config.toml
head_dim = 32
vocab_size = 2048
norm_place = "pre"
positions = "rope"
rope_base = 10000.0
qk_norm = false
attn_scale = 0.177
bias = "none"
init_std_down = 0.0
optimizer = "adam_variant"
beta2 = 0.95
schedule = "wsd"
final_lr_fraction = 0.0
MLP neurons of a small language model. Each row is named by its layer, matrix (down: output weights) and neuron, and shows model dimensions 80-207. Each number is 128 + 32 x the weight over its row's rms, rounded and kept within 0 to 255. A neuron's up and down rows have the sign that makes its largest values positive.
Before each neuron's rows, "fires before" lists the tokens most often just after its 100 highest values on Wikipedia text that the model never trained on. A number after a token or word is its count.

fires before: "," 17, "." 12, " States" 8, "ia" 5, "ed" 5, ".\n\n" 5
L5.down523 [122 183 111 105 127 134 182 135  47 149 111 117  76  91 157  77 156 143 107 109  99  74 164 138 155 118  94 133 175  90  91 142 150 159 170  79 115 136 132 136 117 131 108 182 160 124 142 131 101  80 116 171 141 101 129 120 139 167 125 137 200 121 129 112  73 130 108 121  94  75  22 144 117 157 177 152 143 160 145 174 156 131 178 118 119  98 101 118 103 187 114  62 163 106 108 140 114 180 129 125 145 122 136 141 142 132 130 116 101 175 161 108 106 106 146 146 192  83 119 110  97 143  97 123 139 160  91 145]

fires before: "." 30, "," 27, ".\n\n" 14, " and" 8
L3.down239 [147 149  60 109 151 155 141  88 115 150 133 146 133  97 188 178 124 113 150 110 143 143 105 190  90 128 206 162  81 114 140 123  86 147 104 150  57 103 119 161 136 157 176 160 101 127 133 126 151 118 124  86 143 134 139 100 158 124 123  94  69 155 166 132 109 123  98 101  91 114  99 119  83 144 164 189  95 125 144 165 114 138 161  72 135 170 154  99 107 145  93 196 154 143  71 164 139 123 142 113 148 151 143 116 137 104 162  98 150 125 106  79 166 156  91 129 134 140  84 139 136 144 145  74 115 208 107 204]

fires before: "-" 60, "s" 10
L5.down308 [149 123 116 128 107 125  95  98 153 121 118 190 118 130  61 130 120 192 149 153 106 117  99  81 125 151  55 145  58  94 151  73 124 129 129 119 127 102 115  89 129 145 167  93 154 109  92  83  88  94  91 131  78  94 136  88  49  95 151 181 106  85  97 120  86 161  92  94 141 140  88 131 229 111 104 150 116 179 154  73 173 170 194 172 164 119 134 103 137 143  71 110 133 106 122 128 154 104 102 152 160 142 159 100 123 112 181 126 151 135 136  82 137  88 136 100 126 140 110 116 194 173 131 135 161 146 135 149]

fires before: "=" 28, "===" 15, "==" 13
L3.down747 [ 56  73 128 113 109 151 121 128 108 131 159 176 106 164 176 152  84  98 160 146  80  97 177 125  83 129 120  87 139 102 151  83 114 131 184 115 120 141 155 100 146 140 144 109 163 169 144  95 104 135 122 106 112 176 188  97 156 170 120 181 114 163 166  83 159  98  84  72 107 123 194 124 117  85 127  92 111 116 102 122 125 134 137  95 113  90  84 137 114  81 140  63  77  98 120 104 104 182  95 104 175 126 141 106 127 168 142 129 116 137  78 138  85 151 176 104  96 118 122 139 108 118 147 102 155 119 114 146]

fires before: ":" 26, " |" 23, "ies" 4, " (" 4
L5.down495 [134 148 134 110 125 135 160  82 130 149 131 169 159 160  71 139  55 140  89 117 196  91 165 101  96 116  74 173 129 139 126  88 132 136  98 128  74 118  98 120 160 141 131 147 148 136 177 211 121 103 112  81 124  62 136 120 145 168 178 168 163 138 128 120 138 118 138  68 144 117 164 113 132 112 120  58  35 163 178 104 115 135  95 124 164  92 146 113 107 111 124 117 133 179 112 143 127 144 189 121 117 146 166 102 175 210 167 106 126  98 139 173 147 101 123 130 150 134 115 113 161 124 143 108 104  99 140 137]

fires before: " |" 16, ":" 11, ")" 9, " place" 5, "T" 5, "q" 4
L5.down488 [ 44 164 218  93  56 125 141 171  94 108 128 123 107 171  96  90 108 166 153 127  93 108 131 137 181 117 171 128  98  86 105 159 138 130 121 180 131 153 137 177  98  93 141 152 168 129 169  74 126 157 149 129 120 123 144  91 156 150 101 124 169  95 103 197  92  58 141  91 153 133  79 145 168 104 118 121 156 154 139  94  97 171 113 149 124 139 134  94 144 121 147 165 137 136 116 142  47 134 113 123 110 118 154 127 132 130 120 124 104 115 162 115 103  91  98 178 186 122  72 150 121 140 126 113 165 111 168 163]

fires before: "-" 50, "\n" 4
L5.down571 [145  73 145 140 137 103 109 138 147 100 133 128  65 123 109 120 145 121 156 160 163 169 105 155  69 126 146 167 129 139  62 122  87 113 148 113 182 101 136 130 132 166 127 147 129 120 121 104  81 105 167 124 183 145 119 147 151 173 109 127 116 154 155  57 101 122 127 140  84 139 116 140 123  82 157  96 174 138 108 186 144 175 146  94 120 152  57 150 106 125 136 127 101 146 131 116 145 161 120 108 186 178 103  86 105  90 135 164 124 138 141 151 104 199 141 158 115 179 146 124 145 189 131 138 134  95 123  97]

fires before: " |" 64, " |\n" 6, "." 4, " App" 4
L3.down624 [ 97 145 147  79  96 136 104 114  72 140  80 131 145 149 101 129  90  35  53 158 156 115 174 146 166  83 165 117 158 175 116 175 104 120 108 103  57  42  88 170 133 113  74 139 178  56 138  94 127 145 102 106 128 138 179 117 103 153  78 143 132 154 139  77 137 139 112  87 137 134 171 155 134 111 105 148  91 119  99 106 138 106 147 110 128 115 149 161 118 143 143 144  86 153 118 103 123 162 122  57 160 153 193  96 181 133 144 157 105 153 143  81 136 173 119 130  73  70 168 137 118 141  76 163 115 110 104 132]

fires before: "-" 45, " B" 4, " " 4, " |\n" 4
L5.down112 [138 124 137 141 158 115 130 114 134 152 152 129 149  98 150 100 141  91 115 114 136 151  82 137 133 150 154  95 133 100 140 138  90 126 211 103 186 158 103 117 134 163 140  80 175 175 165  97  96 182 116 154 151 172 155 150 146 114 143 130 193 140 115 124 128 117  92 136  88 175 110 138 164 102 120 161 142 161 139  64 131 126 119 156 158 110 131  84 102 116 111  89  70 131  93  91 107 134 131  94  71 113 126 160 145 110 103  79 144 175 152 153  41 176 104 182 165 144 167 106 191 158 123 104 170 122 128 254]

fires before: "===" 28, "==" 21, "The" 8, "A" 4
L5.down687 [142 139 161  63 105  97  91 139 108 133 102 123 125 116 134  95  82 129 104  85 155 109 145 151  96 152 129 164 115 154 113 105 136 169 130 154 114 124  82 111 126 190 151  31 102 146 159 108 141 146  86  52 112  94 130 120 170 153 191 142 131 149 126  93 173 120 130 105  83 159 163 162 117 101 113 117   0 162 132 107 167 167  92 145 151 113 167  80 155  61 138 122 130 128  91 142 126 155 133 128 176 105 100 121 134 144 145 137 126 114 174 163  92 196 158 135 154  86 123 180 159 102 113 126 176 131 118  54]

fires before: "200" 17, "197" 15, "201" 11, "198" 9, "18" 7, "199" 6
L3.down555 [129 122 157 114  95 136 177 116  92 118 135 143  62 202 143 162  84  78 158 149 155 156 179 148 143 106 115 124 147 119 168 127 131 113 179 148 172 127 126 144 115 161  87 126 127 157 101 114 140 125  95 104 112 150 147 112  89 143  80  90  86 137 218 164 120 137 144  92 111 133 179 101 118 114 151 163  82 121 104 117 106 129  96 161 167  90 112 105 117 146 164 121 142 123 177 134 168  95  26 122 144 130 138  34 168 174 114 161 113 133 118 150 116  93 175 106 139 107 102 117 149 160 140 146  51 118 116 190]

fires before: "T" 16, ")\n" 12, " /" 11, " Cl" 6, "l" 5, ":" 5
L5.down288 [ 98  30 132 122 149 145 166 112 124 123 155 106 163  82  91 104 137  82 125  97  90 159 130 131 185 100 176 174 171 102 151 155 128 133 147 102 125 143 156 145 107 128 148 112 107 162 110  15 130 143 156  96 164 140 131 170 118 129 159 124 128 172 124 175  98 166 123  82  96 144  77 120  97 138  99 157 103  88 168 132 100 152 132  90  98 146 119 187 160 172 110 105  97 113 121 166 137 165 110 167 133 149  70 159 176 167 141 109  84 111 144 117 113 133 153 150 137  84 108 150 127  68 147 106 132 117 137 145]

fires before: "," 28, "." 12, ".\n\n" 12, ")" 10, " and" 7, ")," 5
L5.down48 [122 163  98 170 155 108 128 133 159 128 134  94 134 124  93  55 134 152 141 185 136 166 156 111 105 112  75 100  91 105 176 130 103 127 170  73 184  88 134 140  96 159 134 171 131 127 153  90 150  71  68 152  89 107 144 157 138 140 116 176  95 107 128 124 171 130 126 116 152 129 129 100 126  72 142 102 197 146 149 150 136 149  46 171 122 137  69 117 170 125 122 141 179  72 124 112  78 119 134 182 126 148 101 127 106 149 151 170  91 122  72 122  90 102  92 152 192 139 162 153 126 147 112 139 107 141  82 134]

fires before: "0" 20, "1" 18, " (" 15, "2" 12, "6" 9, "3" 6
L3.down728 [ 92 119 117 129 129 142 165  56 137 127 162 162  46  94  94 136 131 142 104 155 139 117 125 163  88 133  96 142 147 166 124 137 152 119 103 110 129 194  70 109 149  92 190  95 101 144 132  85 113  78 146 157 135 126 138 145  86 142 151 170 133  93 106 122 148 101  90 126 147 117 124 145 142 159 101 136 145 133 141 118 145 154  96  65 151 127 138  69 111 129 127  55 132 115 152 107 124  74 109 166 176  99 147 156 163 128 130  91 145 103 103 147 152 154 166 142 141 148 172 108 166  72  91  97  92 105  63  55]

fires before: " " 56, "a" 4, " as" 4
L5.down90 [134 210 117 152 113 117  65 151 177  62 126  89 176 137 149 146 104 155 146  79 111 100 167 124 160 134 203 169  88 107 168 158 120 133 121 160 144 141 136  72 179  84  99 173  84 135 136  51 122 170 159 163 120 120 131 163  98 111 147 154 121 137 159  91 130 161 141 147 122 150  70 177 200  78 118 139 130  71 117 152  94 145  93  81 145 207 110  98 120  88 159 100 137 134  89 131  78 114 119 141 165 140  89 166 172 128 103 142 125  80 149  84 129 138 173 136 157 169  94  85 129 127 116  97 157 136 146  86]

fires before: "201" 26, "200" 17, "199" 17, "202" 9
L5.down56 [104 136 122 157 165 152 156 120 139 138 196 101  83 167 134 113 122 142 156 172  79 187 127 195 148 129 167 129 119  80 144 115 159 166 106 143  84  89 132  78 105  82 124  73  50  98 100  91  71 173 123  68 123 147 167 105 152 139  95 158 124 102 117 143 121 157 150 124 181 120  56 108 125 165 124 114 216 174 154 114 138 103 131 159 104 126 175 147 162 147 175 141 129 139 141 132 164  82 126 123 167 104 140 114  99 100 139 151 169 123  41 143 188  47  97 137 111  98  77  86 170 160 112 104 132 181 144 124]

fires before: "-" 31, " \"" 8, " Cl" 8, ")." 4, " C" 4
L5.down550 [ 80 130 153 131  83  97 139 119 155 181 152 155 138 119 207  90  91 181 137 148  79 148  83 149 129 138  31 158 159  90 101 120 138 130 145 116  78 151 105 116 110  92 114  87 106  61 139 125  98  68 144 105 135 130 138 136 170 207 119 121  72  82  98 163 131 153 173 174 179  73 125 121 163 162 137 137 112 143 100 170 147  91 126 101  96 109 129 126 138 147 153 112  87  84 106 104 168 128 154 106 131 106 149 119 126  89  83 142 119 121 147 143  95 222 119  72  67 164 116 126 152 152 107 149 165 146 118 130]

fires before: "-" 41, "\n" 6, " the" 4, "200" 4
L5.down471 [110 139  97 112 121 131 195 132 130 141 108  75 133  52 119 174 153 109 110 118 196 153 141 141 191 190  95 151 156 142 138  92 150 137 122 148 204  86 114 123 135 129 137 121 162 188 126 116 135 120 136 150 110 100 154 137 134  96 114  97 140  81 116 137  61 117 105 165 118  99  92 145  80 162 139 116 130 137 137 121 146 123 134 159 159 133 118 108 135  76 128 131 152  75  92  86 134 174 125 107 141 163 113 123  74 102  70 150 127 132 189 121 121 163 142 116 153 121 161 145 136 201 100  88 130 142 175 111]

fires before: " " 39, "." 17, "F" 4
L3.down411 [109 102 145 151 115 110 128 160 144 102 119 145 116 140  52 113 160 154 159  73 167  95 137 103 115 103 177  96 194 102 176 126 123 137 100 137 168 122 139 138 138 111  82 114 147 157  57  75 200 110 161 130 134 133 189 112 131  74 122 156 122  95  95 139  93 140 107 116 127 101  35  95 138  99 192 134  80 101 110 138 173 133 140 100 207 149 210 134 152 133 125 151 120  64  76 118 178 159 153  94  98 169  92 123 129 103  81 115 137 134 155  85 142 127 111 120 110 102 106 117 153  74 140 104 145 141 139 115]

fires before: " " 22, ")" 16, "1" 6, " M" 4, "2" 4
L3.down17 [ 84 115 119 125 126  49 172 143 147 150 200  92  83 137 167 140 134 139 149 147  96 189 121 104  82 115 157 131 108 119 136 162 114  59 128 158 128 153 165 125  82 130 124 129 102  72 108 172 173  74 130 103 138  87  95 126 152 162 102  71 132  88 195 159  97 162  91 125 117  69 111 107 178  85 156  89  92 108  73  99  74 118 101 123 114 135 149 127 155 134 108  92 168 199 148 148  76  59 132 134 142 102 159 153 128 112 133 135 113 103 171 142  97  97 114 122 141 125 110 144 123 115  76  50 164 135  74 134]

fires before: "0" 15, "7" 14, "8" 12, "2" 11, "3" 9
L5.down492 [142  90  92 141 144  90 124 121 176 127 105 112  62 176  85  82 113  60 105 127 122 132 153 135 133 133 159 121 147 145 117 119 181  44 137 136 150 149 125 147  99 186 113 164 127 106 138  98 145 113  79 115  59 151 131 149  84 152 147 107 132 158 116 113 109 181 131  96  85 117 170 127 140  85 128 100 159 140 142 108 133 165 133 125 144 103  92 169 107 172 129  80 163 172 119 173 177 113  85 147 109  86 110 164 119 132 136 140 215 162 137 122 127 209 151 171 134 157  94 141 106 102 135  99  33  87  87 103]

fires before: " " 77, "onom" 10, "l" 4
L5.down699 [189 110 198 108 180  80 133 118 141 164 123  97  85 134 140  89 105 149 182 129 101 125 149 161 150 107 101 165  88  89  77 138  84 127 172 107 142 135 118  99 124  94 140  97 161  77 125 129  63 140 166 133 194 131 124  75 117 210 123 145 110  83 139 104 120 149  85 112 107 111 117 109 153 127 139 124 132 152 148 158 118 124 208 117 166 128 182  95 102 155 111 148 138 146 148 178 157 117 101 125 167 116 119  91 175  99 131  98 112 121 175 148 173 167 172 132 141 134 129 128 109 144 136 233 121  79 112 154]

fires before: " |" 32, "pl" 8, "-" 6, " |\n" 6, "ac" 4, "n" 4
L5.down101 [182 111  84 111  83 179 102 164 139 126 141 115 135 160 213 103  69 157 148 147 140 137  93 104 137 177 135 136 117 100 143  83 201 132 121 212  86 155 154 146 102 149  87 164  89 143 121 113 152  88 111 138 125 109 133 108  92 221 155 148 149 176 122  94  84 116 130  95 116 162 109 175 103 154 120 123 139 169 145 122 127 106 116 160 131 152 177 189 157 112  85 142 127 172 118 110 108 111 157 104 174  37  85 125 168 131  98 138 103 132 150 130 170 200 162 111 158 144  74 162 141 129 131 159 100 121 136 125]

fires before: "," 27, "." 20, " and" 9, ".\n\n" 7
L5.down214 [169 179 100 129 131 115  94 179 166 122 108 150 116 100 116 111  89 112 152 179 166 125 115 196 142 163 155 104 151 161 158 160 141 175 100 104 179  92 125  82 111 171  52  81 119 108 134 112  71 161 104 117 121 134 136  63 138 146 226 180 146 134 127 134 156 174 131 102 119 143 134  90 122  98 141 143 101 136 130 119 147 132 121 166 123 150 163 138 161 115 162 175 123 139 158 140 101 120  99  75 166 144 186 113 145 144 111 165 201 125  62 129 139 164 145 153 132 137 136 153 198 114 146 152 125 113 124  98]